{"rope_base": 10000.0, "beta1": 0.9, "schedule": "wsd", "doc_mask": true, "dataset": "wikipedia_en"}
MLP neurons of a small language model. Each row is named by its layer, matrix (gate and up: input weights; down: output weights) and neuron, and shows model dimensions 16-143. Each number is 500 + 25 x the weight over its row's rms, rounded and kept within 0 to 999. Numbers have three digits each. A neuron's up and down rows have the sign that makes its largest values positive.
After each neuron's rows is what it responds to, as a language model described it from the Wikipedia text at the highest values.

L7.gate416:525509525531486501532464481496512527499513487519526529465477537557507524473487466513523515499538494490499497523489478506504521489495487494470549517503513545503474484514499520471483510481476472506441472525484481490478493522529487494473498508578501498510475551547498516497516492504512549478498485541477534476513493503462482490498469516514472494505467489479535538489489469544480500497527
L7.up416:519475477525507460486526505519463494474497497489466517509540520487499551512511486515510502512514475543526493466482456511488463512498512483509523443485532509537455523570498505501486553504506449499455503510466487480531521491495519506491481493491483474515502493528491517446465520531511480533467542526531474509479502503536502476522546545542508501505487483544520444525457473526525539513521
L7.down416:495488512502503496477475531461465532471494481487510505520538528467479516466535518527497492506499476519497510481458456490509494491503492495484532475492471474531508500522452515481486524492513505505486534535491485499483540487503477534504522505464483472524521519478534548517489497506520458474480500508591481467506464500518512532478499473536482523481488493485474481472463494562492524518510
Responds to: Mid-word fragments and connectives. Inner fragments of words split into pieces (Se-p, dis-or-der, Ju-ni-or, estab-l-ishment), plus connectives such as or, and, to linking paired items or numbers.

L7.gate856:479524505507441488483503515536508488452537497508510497498487525507495494504481496456489543506528516470539503513496542494484472511478512489524543527484495506529513488489522529512462488494495518513529483503459483557519502546544474476491482518506538438579515476462567477566495495472469513512494487486457531583516523527493511501498462505506482503533482518501480544473542534558518475496441
L7.up856:521501498521519501510517478477522498494519493425527492493543516515457469524518523518529493488508515475551528463484505498516496526453490478565464522499484465464482471495513521572487491485494468530478536503504505507482454464501472466498445514459478462481469496531504524511517476495495538460473461494517493500509476486512486503513508492457535505509516449475511474461485530480522519511529
L7.down856:530513520525522489530504465500471516514491501494518537524481503504546515495489476473519476492495491476525521503522503470480528478495474489512529485490566484446532486503505497444533541462476484499504500568495463481508534513441515481480548491523503481452537499529526483515484538557534502508505478503481482530500504510517521497472424470535547511523478502458454522472455501544484516537521
Responds to: Mid-word name fragments. Short subword pieces inside multi-token proper names, mostly places and people, such as Okla-ho-ma, Ra-gh-avendar, Magda-le-na, Mala-y-sia.

L4.gate354:507462486531484476529528534498509472456524474475516494500507549484476487515463488507470520525520456513507487496520462498495498487488518547471529527550488484551494517497512548482506491502479463516524509501481510468502555453486512499467534491532483513477510484518485521510483501444548487523457497497523490492509473503471454492504491493490523504484516510571515510498502519543491551500482
L4.up354:487501544513472462498518484507487498496500479503460525501480511506505489486571469511505484533495486509529519484484494510522508481566475512481506486529537509478495512426534511507479525514473506553499498531492501495490495492473510497489476521535491521475536486527597532488498504508508509520479482525501477483500535512498488541490487508511476524478480552509529551519505498537516465488543
L4.down354:522466535494428503489496483532492503476521529517555484491478519541479481495514484480510504498542462505519481491503501517521475518502529462488548505504484557527532483490537507536477505486520451509537516499502519494528474495504478524485505464488506535515507482482461486498528526507506504522491483485495443494489470528545490509535527523489522541523524482511523522542470532497510549487470
Responds to: Mid-word y in names. Word-piece fragments inside multi-token proper names, mostly a y between vowels, as in Bombay, Surabaya, Senanayake, Lafayette.

L4.gate1143:482475441516486497492527488532546477476508528544537519497457496496519498548481460504510503494550499488555546453472460534498539539519500500503554502506459541473538493488506505523452516512486443470533476478496504532473535491466531484545470503500529517461535496525528500520506473503523489505524458497445514490540502525454497495517537483493497544508488507499545545488494485505465479519498
L4.up1143:496501494501497495507513537523520507522500559501520454517489520501472552471512491514543529495484509515473485515534487550484518494539531488529492487505503527553488502509500487490455527467510492508504513486504515508494517485546459497494509524522497560534529531474507497533515470489490513499496547495518455511503406487458486467517447530542521500517546496484479489515534489502527476513509
L4.down1143:534515497507516514509509488502492492525412496535554466508486489524544504513489475478522495486451494450485526480504481483529497527500505526494496528513502482504529532480520534477464527454488513522504469546488513516471481482485542526499492518485540500473586537496492507474490564512485486508499507561504477520499520535524497506490525478474501455515493499539480498531524492449484493488505
Responds to: Sentence-opening time prepositions. Temporal prepositions opening a sentence, such as Following, During, After, In, On, before a date or event; also word-final pieces like -ing, -ed.

L7.gate907:493515509496527517415500485531453522515486509521480528536495522499525476480468470571500474519478512492514501458497528517514505486487482520451502486482475468474497524510472464575575530527507551471498469540539511520504510523529497491509435494491482500490475470486501536522468498511482507503499510510551516495440506473524487503507482523502514482485510480497516476508518507493485461516498
L7.up907:498517506553535468492592516559484481498489523495494561468482516506525477471506480492512523507515520525472491540522570495514486498533460530480538484526540504515497440577500442500473505487491478507482511566511538508510509497476490469525500501508492518496504496521517535475450484559480478532489486528506509534478519491517484497497507480452494529516476522498513518480509560525528488508503
L7.down907:513479509524523479459508536522472499509517489489530471517492500466486484473545512519540512535505541527497456484487514465467529462481566480495476481498486514512458478512538517491510503474523488490474524514450531538526466519487497517473473489472535488483502479524510490516526482493469546481485497539556515487505497474509510515505507513532475535476519521527450474476469517527457537507507
Responds to: Before an upcoming name. The final piece of a word or phrase just before a proper name or title follows, e.g. interview with [CNN], document-ary [film], board of [the…].

L9.gate669:535482491447490490490482508525517474479505488489519511451517522490477517530492508463475503497506432484462435532512491522522470501486512495547494483549551551460509526539485478509491548511491498506485472501505479527509494488517500486461514488540530512548535538523487477542494524501504537539524516493467504530473479516472547492472472492504529485475524491512492494485515527519495522473507
L9.up669:488444524502490528546492504482490503523486474490526504477498564492533502480501493476521471468506497503528446510455487492487505477512523493533454473436467482506501542497470483511477520491486503483486486474554460513463517529510510514505494493548500500522502501481471489521487490460517510521482490489499514501482463487474469522496510532494536519502556517521491485520540501519517522524526
L9.down669:539490481541522486544494510534515541498472507479516513516543480485523501479503530519514469489507496471512477507477494454472510469504481543498481481468459546478482524472506498533440514507507533470528500488537526448435455495519479516466511506508488509487505525524446519525513500532506489498510528528493460443501529487488529485534514473492497482464515489508497509501501523515498491568494
Responds to: Pre-verbal adverb endings. Last piece of an adverb or negation sitting between subject and main verb, e.g. historical-ly, al-ways, of-ten, no long-er, did not.

L4.gate93:479532467474503499448449516529514489453505479525459499508474472474498461534550434514501536478482474494498520482522485537484475471491504512521520484462494507509544531475514486525526521461507505440510496512536486500485497507492496501463525503460497531479511540504466495535498488509433477525523497506478525495508519473470521477493477511535523528505546514523540490471497494539483504495474
L4.up93:509489484498487535555497522531516527481560479525484510524525486466515504489528461454513517495546520500551515491512519486434485515503472485468477510495485484498468565478529517534517486491497480532466487476501451515481484483503494504519520473471531514491478518507491502518511495495535513502488485466500552506503497500473501552498481484531531471522519490482542481513512509490433485510510
L4.down93:492505490495511492495510533482495525493497522507506479520494496468481513506527479499539472486498486493491492551518501518537527484482476514538472532476527494505513493466455502500508527479530580500476510450498480504518514462526464494525512532479507511487480514494501489511496465523462534440493462507517506462504517518519488459526518482505495458510526523503493469491569513507481502506540
Responds to: Word-completing suffix pieces. Final subword pieces that finish a word split into several tokens, especially adverb endings like -ly and -ally (formally, officially), plus self- and him.

L4.gate430:484531491486531528444508499503527480526473469499510464520513491489500473507490498499509516544482490503462512518518561517502490450565503503490461532536538542496475497469500442501520481492487503523519516495491531553485486492537530498450471522463481500549507525506445480515502506509474540465507516515517438509488517521508440508478536541513561487523470496480461483505511519478455528519501
L4.up430:466456440495501537482512471524503524467445526526520521537481552534464456513467476509499519518490467520514495518521536468539471484461507502481509523516526522506510502530522479500498509533512468505478503494482497519485526481537517508497488528464493496523503494503483474488524466457479489491425500485526489493509543493446497518479508509451513500550500500531495475518544467484516525494499
L4.down430:536509477536506490476519512490494491517496485464464483506498495544514489505517507502538486500519496533568476499457492489490473487491514492527466532486516520487514583468528483473546533518461536492475534512540470526512502477472485492487471475461456537466513513516476541500465471499492515506451480507456530526514474542532536492498517521517472504484510490474513508483538494477476511458488
Responds to: Media nouns, word completions. Media-type nouns like single, film and song after "the", a year or "solo" in music and film articles; also final pieces of split words (dru-g, wo-man, Admin-ist-ration).

L4.gate212:511528515489477487484465507474487480474474512472526514492539460516544475531531486476535529483504496503448515499491506524484529497534518447531466527543541471509505487479569478488463498460453503490468491520497529492538481444505497511486506497530497496526491471514501504543488496506527505453504517472526495472497477445524487470489477467497521513490487532470490511493440483460506517501465
L4.up212:529523518514517474505504576476461452474502528479539494528507503512495493516501542488551509463481491502515502547522502500503441483527527505521485458523531515475471505522458495486462505503563531466520505495453526479475458515495520541511481525492504515551516513503489511529527479492516539526510486450510480460485461482525490462495493480470531521506507503501518476488471457518534499498501
L4.down212:473508509509499494477458500479514477511498543438529482503504504467464510498506501472511461473528500488535505549487481443504481515473519511492467460436497483517525496508507510477471529481510508522488508498531505489511512506558520519495481523467507509493469520533507495468498515515487519483513503475462473481526512514504501476517491509453516537528527530530503460486494433445473503456518
Responds to: Mid-word pieces, range connectors. Fires on fragments in the middle of split words (Zar-a-goza, Kar-en, ta-u-ght, sc-re-en) and on connectors between two numbers or items (11 to 16, 14–17, 400-500, one and three).

L9.gate689:510506505507471481485465500536541514506497509435529501512476514480522509499530555472539501473515490516521504514519499486523499506518511527481485500522503463500528528532541479519481546491489435481529495483488569497516504503540498515526504506502493565526552496448504514544537511515510508508518458525489473461458476525474497497525474465488492523489487508476507482519501505488466497491518
L9.up689:508493398513498490531501504499504536479525516479462504518510473526479503498527500485520528532514509479504471498557494472507526535471487506468554500513514480520524454493485493493455479511500468512474507524510491513527504474478540531489533480502477549504507472527506492494472528538465510509520528475560462517506483481524443505541495494495495503517501490477493467472489472524537473514494
L9.down689:512495493470468509500492541494499524451507491494517510515558472504491493530511493520491542515514516486467493517505518486533496476498507463503514472484489544530545470468505515466505513503514493467516463458507531470493517527500516540502484502496477490506490458483539486458491493532518500472513538525527470504518481496475485519512484524543497486487492522469496518457495511525519463501471
Responds to: Mid-word subword fragments. Short word-piece tokens inside a longer word, often after a complete-looking prefix, such as to(rnado), law(s)uit, art(w)ork, frame(w)ork.

L9.gate913:503508467488502526480546479534506495470500476480498494540464512537516470474463496510549479516498476553511491485502492492464469470500506504476487485510535507507520467511481505514523508510513455520483536501488531511470481490491524517527497527498535493524501468502505489518477487510507486524537497536519528490517519502533491511539541531487502473527501462470498506491467506489522483473503
L9.up913:496506510522492478486489458506460477540519476511487497504489503510483511531499506481497502557506495468524488517456532496495482498508498477486456489524507513470493539514477502499478495559481562488527483508491492485489487483519506458491483475514514500489491492495537518481517512516531505496534493501501477547441525490508496482505538454445539524512520492499499501480472522508465489508447
L9.down913:492494501515531502490493486487497486524508521518498477538468481447502510544519513498476497509478497472515526548445474527473503535531462482478491506511509553481519496518498466522501464497494519496484445501455495466519517514489489490491481532509509503486504475501447453496496514461537555532521458501479483535513509539502508493536511512500501522502444487491537451495490485492490492482535
Responds to: Plural noun endings. Plural suffixes closing a noun, mostly "s", "es", "ies", after counts or lists, as in books, classes, companies, seminars; also stems just before an -s.

L9.gate886:526485501503540542498474515527510462467547438527479565510495529493492529459532466458482470462493495471513496500480498500509505514474538513582509477524515532522525504496503512491525480458482516456516487542517521479492471528475503486512464501476477540497505484527459465454530515490502433481527511503488570478498525532531524505494505495496506494499495476452522536494456454496504493559507
L9.up886:501514483494499533464515516517491497464496499485523486502495497528459494542516532484497514470486534489471536498434472508526520491540488477503517512477477528463491504518508512497441486540538486480539516535476484538510465471452485490483574506487490491517537499463528497529466499475483500523445497542489543489484492472514535524505489506540557509450467491472518500524505488446495477486529
L9.down886:489512494548500508517509524523497487521513458493519546485492535453514498530461495485460538519533475500504529500482485516499469475492509522536508500499453518493534490480511465504510516502500500477522507554515562493512573504486502486502488500495503463469511487461486519470518532504453474491510501482465452529513464503484502487497470432568534509505530485480501498477474515491500488507440
Responds to: Mid-word name syllables. Middle word-piece syllables inside words split into several tokens, mostly personal and place names in lists, such as War-re-n, Ran-ja-n, Jo-nes.

L7.gate534:511495522502503496493491512509527472495511516484508483518473471520557509521527502538517484492474472458534473548501511531491525511503496495481518474496524522529521504507494471509484527498494506511539494496540489457518459515476464484477481534535550513473522462469472506526502528476495532486537493506500502481473498479506508514496511471509448493494538473539535490422530486520462493471481
L7.up534:554470466470496511519486505526475488508494504495491470486568516474507498526469494459524496467499531496570493498512533504528495526525463468493501543505511458505520485459535521504487535439498528521526510474488506493491504495483524504485438475533502450516497441471497473509456486521467499459506519498452517525478490501487480506465536528534505494475515499522468533484525492473492499497515
L7.down534:479526492465495497489479541485525539531531482469515552503507460480507506496485457490524485464503500510476517496518506496503485510439568493506465502496495505481519545522512513504498487471474502517478503531498496453474481556505507537459466527515490470493502533471502526524484497504515566497470465505536483486499478539515476466509517520492537505503511489559520466531487462528465505454493
Responds to: Adverb and connective completions. Final word-pieces completing sentence adverbs and connectives in expository prose, such as howe-ver, norm-ally, secret-ly, th-us, als-o; also standalone still, not, also, only, now, plus some plural or noun suffixes.

L7.gate912:473537474483516464488501493523476447518476489508534465513496506538507472533535506470481516488470498481513458476481512511480509497510502526502535486567489495511489521507488535489511559473492473514507473535506468499471505515486537519478560479541494522532520498473476470434455500487515506532451482544502508526509464492500428484488534499515488504485507501499482507464542522429531460514495
L7.up912:475482530460478502456552487503504543510485506495536504488480499544493457500504491507523528474496517533491499453483484485466485508510507528533509530490480546491483519480506530504507523474514513509540540492471496517499516470501455525537508528503539519504503481478467469504508493503464461534489524530496505494510555483527492452507496488510508487481475499509532534484519506514491480491521
L7.down912:517494503511514579455493500525470494513504482490525498562484457520508473498488495482519488504429533445482480516541519494492496463484508478535512471489518475522459503506456519461503545505496447477468508489512481522504516471533524540495493478521486533456498535502511486534520462491553515539469500522476520508480446491526473446504545497514535531518519526475473514471525517485495517510510
Responds to: Temporal sequence words. Mostly "after", "upon" and "before" opening time clauses, e.g. After leaving, upon release; also mid-word pieces like Vene-z-uelan, suc-ce-eded.

L9.gate225:516502536490532484495504500504506540488501518482481463521538515529544461512517507501509511525449544530487484517491536511510517458481511469497508548487470485518493507511483479527517487526505531498489497481522466500481507545480517504522477517547489519476518555503524496528454522532514468499497495482495523536512456476515534422535525480523522487447473493478492541508468505542514521508521
L9.up225:546505511495514513474501497457470518449480486493485558481497518557497454510507475490501463467483476510513513493486515525480459532523529472484462494512458519521523519527477502546477530500498460538476533495466507536521540509541506492515482513502458445506521478500492522463466480472491523489471518504526508515467476479507527490486509536511526510524510492498506496516544499507456505499478
L9.down225:498474490501518472478560509518495455500509498505546506487507491468505517479505525478485472481514520503516505513504463483487478507447476483537507454501504473537474493500499535486517517540575441519529492481489483504523446481448563481498479505506493559487515492479509507504497450500490491458506516493551472495481524466526486504506465547507531514491519469512501505465504485478458552489482
Responds to: Clause-linking connectives. Connectives that open a new clause after a completed statement, such as However, although, but, and, which, that, since, and "in the end".